Part of a small language model's weights.
Size: 4 heads of 128, vocabulary 32000.
Training: a variant of Muon for these matrices, 845M tokens, 12887 steps.
MLP neurons of a small language model. Each row is named by its layer, matrix (up: input weights) and neuron, and shows model dimensions 192-383. Each number is 500 + 25 x the weight over its row's rms, rounded and kept within 0 to 999. Numbers have three digits each.
Before each neuron's rows, "fires on" lists the tokens most often at its 100 highest values on Wikipedia text that the model never trained on.

fires on: ",", " for", " and", " or"
L7.up1314:506483488498460478479499504487539478506465505461503514504516535485515522482520477481529500501505499457469472488507468493456511514506456502524491480498511494466518494489499506529521489517502490520478468492530507482490498522541454464504494530496513499516499506477524501482482491496491469525558483516493548497545490534462515495517518500503455508506551484524527495529547508502481486487484512476523517468490499471480496488504496486524518477525492489488480519495504516507500527507507501489471470498546518439498531517476460518528510519438510466481505539502482544478506473506520458512

fires on: " |", " lost", "s", " in"
L7.up2006:523457509515513450498512459538502497464510450494498475506539510470500504500508480499523483482473523509491466526500502537521482478521484506474488515506495478542487495560493547472529502483522520520513465466478458502515492526504487505521498497488450501539516481518515478482469472508467547544482458501491514503514476500550506471441519517505498487495491523542519514480520486467499446478551512504478514512500495468511494490499474511488486502465486491496481515493522495468498485512517518506453511504511469510487508504483466526490511504472466493513474520559530522474469451545506494490

fires on: " is", ")", " in", " was", " footballer"
L3.up1902:491470503458518444472507469533516529547491532439489493514487492461546501493498494488490477512479505472522482517507542501510501511493504516453503502483488536475501517514498474465524511503477501497537489487509500476471496525547485483480486498487532522518491488496539506526530459510486488499472499484522489458486508472514447493464500499496499547469531511503533530526505507515514507538525524502477502499498491472488512510506505528488479547518562513439444455527515503518490503503522520504525493494503471496488488492509487498490510500532470547462470458486521479507494509534532518514

fires on: "-", " and", " American", "i", " National"
L7.up656:489523489552489510512487537502507521510560471507538542476523522511507501476577474500524503458489505451518504478534491454497514526516492495498492479467485502506470465534467524498434473467503485498505534524485544498496492464513507525532503527521506518445467478539466494530483474428504528485491503500517462493525490510466505504514510524518540514557517477522474484545487520487532487446477487495469475489469493463477498505514512471561497482520521527552485532457496553529484510492516501463500484544538526531443504466499540533527551487535492534498536453489505495487469509508481501492

fires on: " the", " of", "s"
L7.up936:506498493500524551496531498486546527485515523445536430470499511556497502474490455505506509452514484545558494460472522525552509455475457547471491507492482499454462541462511540527465489482495499463463492511518524482495474453491481543550499514497493495511539514514494506556481472515486504489502472504522497483504490497475529462503520533515482472486513463508502512495460527536498484502508472491516496521475497527475509537480469504487530488506476474503448532483451464501439544494522498570512514517510507478496460477446538441515512487464528491530501504507488497513528468500560493475

fires on: " with", " started", " made", " a", " named", " began"
L3.up754:491474525475488508480466494534504513491491488507479536513473493532487458501501491495481525551495530493516467533524502473490487534559510483499497455524537469495488496477558516470484482491462508519489518473522485489513512475532491501489486502505463491483493531485504495512516481447473522525543469518519531494470495473544523478502531475482528478533478527462502501492496560515472487502470520490512499523502504484511534502556501526489497514500489462471514481533463529482490499505504470471486535474546557500563529531505505471471509496520498490504483494486513566471514475486500530481

fires on: "'", " side", " plate", "’", " are"
L3.up163:453502491485519454512499527555504487471448478455508491476495493478551435492501535521498472515542477506481516506475477569463496499481512513490510483486526505484524497493547490509434519496504491481481456513503524525485527459515524528506500503520518505524482530562492473540553491501502489454516498481507510530503506511520484475508521486451501510518501510441511471515483523505490520500466558505470487516473499469551515509462492480560500509499491505491480502526508539503508500509495471543473528496485445485475488495505529516468500488497484528514475502517470484509548517539497498483

fires on: ".", "s", "==", " =="
L7.up1539:494472431500503458488477496476511510505560494468507505487546516526513524543502535496486465483508505518483490559497489489533491509492534536514485481503513491519473500489495497522493473477480492502476498514503535540510501454500508521512461510471497521470525520487496473461490481490502523480530485464520483477516512485515458451506498471553515530481501490525483510488498513482470467489499541463478524485484498456483488455529468510501508485461506518489540492523500493485522534510471533560526506497490501518498485565527478518536466506472522442495485485485502520544518457475567501510

fires on: " of", " season", " three", " Division", " division", " country"
L7.up702:500487506520469508494524485460502503538549496507492498525456487527531507472522468519493503484554533445507499485510498507523474526495514511535478522479523499491484491459520510479575547511470501496469471487488539481533482516492468516498511526532503478488508483441469463490520485492571515502509463482525453443483481472497527477507534502453496526457481530493501493491487478487515507463517498508523519507468507462499469536463479458549489487444498531511483509558503505463518527553511513508521507504514490528533484494488519460528496505479512532496532520518489522521451500485513496483

fires on: ".", " the", " to", "-"
L7.up1575:513508503495491472503496534495428566503532499515512430548513510488525497473487497495534480479500497496498502465480493465551500453475504478504557531510510491533529501490497514479454508518524550520449505493485486532499524462516532483446528548517487479516498492502467479498480538501470515491499527505476511465524483509488510561503519513459458466472522497570486491528506525516502527528449471468484540509498505483531561460545521494505497493496451558460491485520508463490499445511501500498533497517530520518490470529495518488487476510462492470503547490485491534515456488507499499515

fires on: " of", " few", " other", " two", " several", " three"
L7.up662:498529453506522504475517464503494470517473509462459462521497455521507469509465497495488567514467461501498531497517539515516495488490508508486486515425471508478499482506520498533495521532497472501473470508508510475510492539502468495509524481456503516473448510485481531502516511458535508503526489518517478506515511549521517498499523467432496498482534514518537511488484519509521485481501523471568504455469489511525468500486517470524495446471536510515457515506498497474538475495505501518478464468488511486520526501480546499510486524500526485489470491478469483546477512474458517466

fires on: ".", " least", " about", " than", ":"
L7.up1952:483497503504514493463511507478509451487500489510498531463504506509486549487509475519450493497519485490511538495481505500500467479465469495490460498535503530512467541507489514494525462500523524483509480479471500532483536511496502510532513498522502505481559506507512502479453512513545475477470479506521524518480461551494551463507524483474512503473494522528501497495471490503550535508488515493542484520472478506459501429518494535489494434508495447528474520442533518509541519483510510499498533495513496519492481497519485507470469504457526473493531508496517467513536484496509471467

fires on: ":", ",", "p", "ed", "-", " m"
L7.up561:476515495534445479500475483462517485469562448472504526478476530469484514556503549506474531536478504489505536520467484543529485518511480518516508472485516507527499496553514515491509491503528513489475491515477530451482539546496484504496532494438446476434553509471503525476495467504507468522463462532485474517498493499481510494455489505493510514527486496493476525506514486485524501495521530530475487501492554493526505501461459509530510483502468490537478531490492490488511483529528483503535486489499527511510422519472477504483543551489534476471508499481535566467486497524489477467

fires on: " is", " son", " was", "Personal", " Roman", " Middle"
L3.up1956:463465532502497510543484516495548541508528506463434513499522494508539487535492478499535499501499548458522478541484486497454493488477478521487480507509478502543499584502512467476479484506535507485494496476506491448494517488516545481486512521497523511537471529493511486483510484471469483502466449520516504504500525450482471457518521472509504481478471492490524553485474508485490513506426545521454490479485481516503494460518495512452492465540499498483456499478485485476517488480526498470495510485542487527475448494497518484504501512484517435490498466456504521545512527497479525532

fires on: ":", ".", " of", " Fed", " over"
L7.up1516:503434499511536491475534495481500482514538489526517536477503501495503485512488498518477542534503517469533491527516477508507497488484501464483459500516493542536480481471503535512507516516470489531498519472492466484510536493509543515531538507438509499476490524505522468499478541481475518512424540522497509496495434457536467430492516521484518466498515489501499511495527509508464493475501533491485475490528477475501525501516478483523519460504495536506555516453509488492478538532497562473539477523542480473499491512444493496499479490493464473491517464490485539473509515482514484498

fires on: " |", ";", "s", ","
L7.up678:507519488480514471474491506499484511505518446456562488501555497458521467536555496501519526503523477500498509505524515459507489489473461494529495472503523490523527525551484510499535485532486460535512515477522457509497512451525496514558493524492476507459514531508568523503489497463520500475469500474482530504519531489477504500483505509528496489529521486488478480509497557489504498489516493507506481477445510504491471507524455481459504499475466476470530477473497523502495494513518453497494520469488508455492509521514483496483493493457495461501528520517527497461490483507505488531

fires on: "-", ":", " of", " and", " the", "s"
L7.up436:471459496481483503474474516479545528512478507471514541495486486524519526449525508470468516514500498480512541494467551510506477515504475493463497465519495514471465468530475504538506553551479506492487497506486470480498489535509519489525490463496520486483474497500505516533515494519505450500477461527487499527500469531585500525465528508478533468474568499524489465501501491491491443450555521471538505472532491516492490504502469492515506509462490472503495509512499483468447505493515502521472517505509496481520503515470535478505497489490459484532456494504489529511501488520524501515

fires on: "'", "e", "hr", "’", "oc", "a"
L7.up101:472519523471504496483473530553457481506505454486547508477487511461529471538539496506494494502495507456521502485485515510482505500510491506535541530505516504481503477508468514488521555510507543526464493508503525470500467494480499515483474461526469508475518508473489475535528522519513469517481508546473515448521539533496511508548496522552484473505498523501504489465524510470473476559486470475480481495519492479525486497509510504496501476504534525525476497506468486483505499480466506525519519503511540443466495482501507500459537501513501569464516531526518496482526495535474493461

fires on: "s", " new", " with", "S", " \"", " as"
L7.up627:543517485502494462490482477431499527536500516490496474468503484489496516542554510505488491527482462497516509475497499510467508478495489491509529489486542478474513503492517477509518498522487496496481476501569490493509485487496559503558499502504484482517505485501481469531515546497520556519520486525535500534481495510496441521442525505508525472513474527546493559506484495504532478501513476492471549510504526488541509502522470509426480484484545504500451488481556466471464518501517493444496499482464505544502523492485484517462533489474481513524501476504527516507505458484475478532

fires on: " to", ".", " will", "s", " |", " would"
L7.up1700:528504486487519421511519482450495525478528535516467539499508485507506511448481503522506498454532479517470507475468503516454545493503455454505491488475496531466522510497510522488514471503500499521514520472476520505476521456495496505492535483506494517481512531491494462464495508546502491455489488464507513458501507496540496515508528506548444510483493527549494495527483457531506437488483500487475548481473446551487496516510447458484518555492481515507525477504467461486478487466548492535484429501507481505491477501499501515491481512480501494517509512507486524503499468461504461474

fires on: " also", "s", " only", " then", "t", "'"
L7.up781:452496511443505517512495505496515496523488525511469473548497506497521510503500449518520514466487550480522459529536512482498474542479498499508510485534512473476521513484559548472522557532458498529477469448533511483519475508479513491510518534481541490497501473528477455527494494470503534464484508523535500446496509547489489507513488533527470564483519540512440461480486483521488438504550486444514483483517474525472481501517474519487500491489478485488526488483464516465488521524565504491516472533477509475472507555488443536462512499508512455508503483503487520497496518547524511491

fires on: " of", "s", " with", " that", " for", " order"
L7.up1461:531481512527510476518478490487535518495471482456519535549466470503450522509524484505497443470479494506483474531490519469551511529502454496534530517506520530491532467475488544501557472514492535530526534529499463529475531501490484468501541503455524501493479483479467478508539488487524510502515495531452486508482506546500485487471447513524510512504536580547521487487468523508516489513500469457490500538513527493509503461544442444475487530503482495490483469505513461464511460513529510483482496501483489512527511519501485524498532501468493522474525498464477555489482423520522475469

fires on: " the", ".", " as", " of", " by", " his"
L7.up730:440475467454461518499481493450567500508492494506464513513480494489526506469513480538505470532562510475470500479479514468470523495549499487501492507468483463490502466497493457462507510539472526494546543548468501473511467526491489559557516516523542528492468535495520526509519490468496488503512517515527542508478547481482483527481513458488517472503541500503517509459519535464571458516499469486525505500497518498506480475492504480492452521495497521469510491507499490505506500508477482482484504494481525554524470481494520501495500514507506491524450467504499533505492517511517478488

fires on: " |", ":"
L7.up1669:458479511460501465514493498489494517450488481497544522452526521481507532519526476517524513484478525463479538522516503517500544474505513497532516501523478485483511515551505478517520530509494464513483499531516502470516524507469475525500503453499477508509514477463495496471498549502494534441443451467473486554512506460486518465462466522549507527490499506459472509476546497475525530484558541519470517527467445505517460529491454502446518500526517524507498521483475515464477496530512497538501512508512491533483510486520480514524479502477452502549555464522468555509480498483502518479

fires on: " and", "s", " &", "al", " or", ","
L7.up222:522495514495530509551495515517519480507479467521504480502524486529500499445486515501529504510511521501485512515476513523503530466479466488490517542482514502487490470494504515516553483483524493524484468531496511507467555488530464503485486530512513502491527528496530473473484501521497512486514525474530499514506559537488497484516488475474496524505502529504477543516538514471468495537542457499496511495491487475491505440509460478524474464512493476478490532536523497548501457556508477531522502502527534454505529447532523511466485527472499505473466517514499531503499517494482510530

fires on: "'", " was", " later", " first", " also"
L7.up1922:536497490526524497459475461520512495507498486456531507497525514532499505534473515486507545515487527498483464503533504477509498572494474535439497512575487497515478496487505504511533470502455478505501454493506484475491443495498478497506524492497568512569516490475463479457518511497465522513491491527467514489509444514510498551497474532535509498468507516538456511509556535528481493514524522520513486498500451488508548541517520481474486505489472520498507507521507473520455476480526506462482506528511500538521490507483471479489530529497501521484515481493488504472503513512577508526

fires on: ".", ":"
L3.up1695:502486541482507530483544494488479506488543501472520503551512513493509488515506518521498539476515515513525482495504494532519498463496511531506513500522506486480492501452492522500561477505518484513530467520490501532480510489459514540479518444477519501526474534488508502523479524471436459504518509530527484530482511505473553508490491507483509520501501497487539472490454491479512513516500505520470470497457458475465484471510502493510494472497488488511522487471462509472523521530502500523477524500438507473522518515528479500505470512485552445493523506519485459499537550493466585494

fires on: " main", " major", " Main", " lead", " Key"
L3.up1916:476498507487503506494525472527527500523508505520523473525500506502497484497471505500501487561487491516484506508507499534535519507505511457464499503516548457504518530462552519494517533518568507547529487493468475473511498468526477490492478505525508505543516470485466532500492498471490513504506481462473531502483456501484510493538522535504493520494534511468516536522499489536507509506510484456475496528520467486477518471519489530516495510508474525471524532506536489480527499513474509485512549453526534511504510511518501517516467489546511506482491537514500488490485498489513490479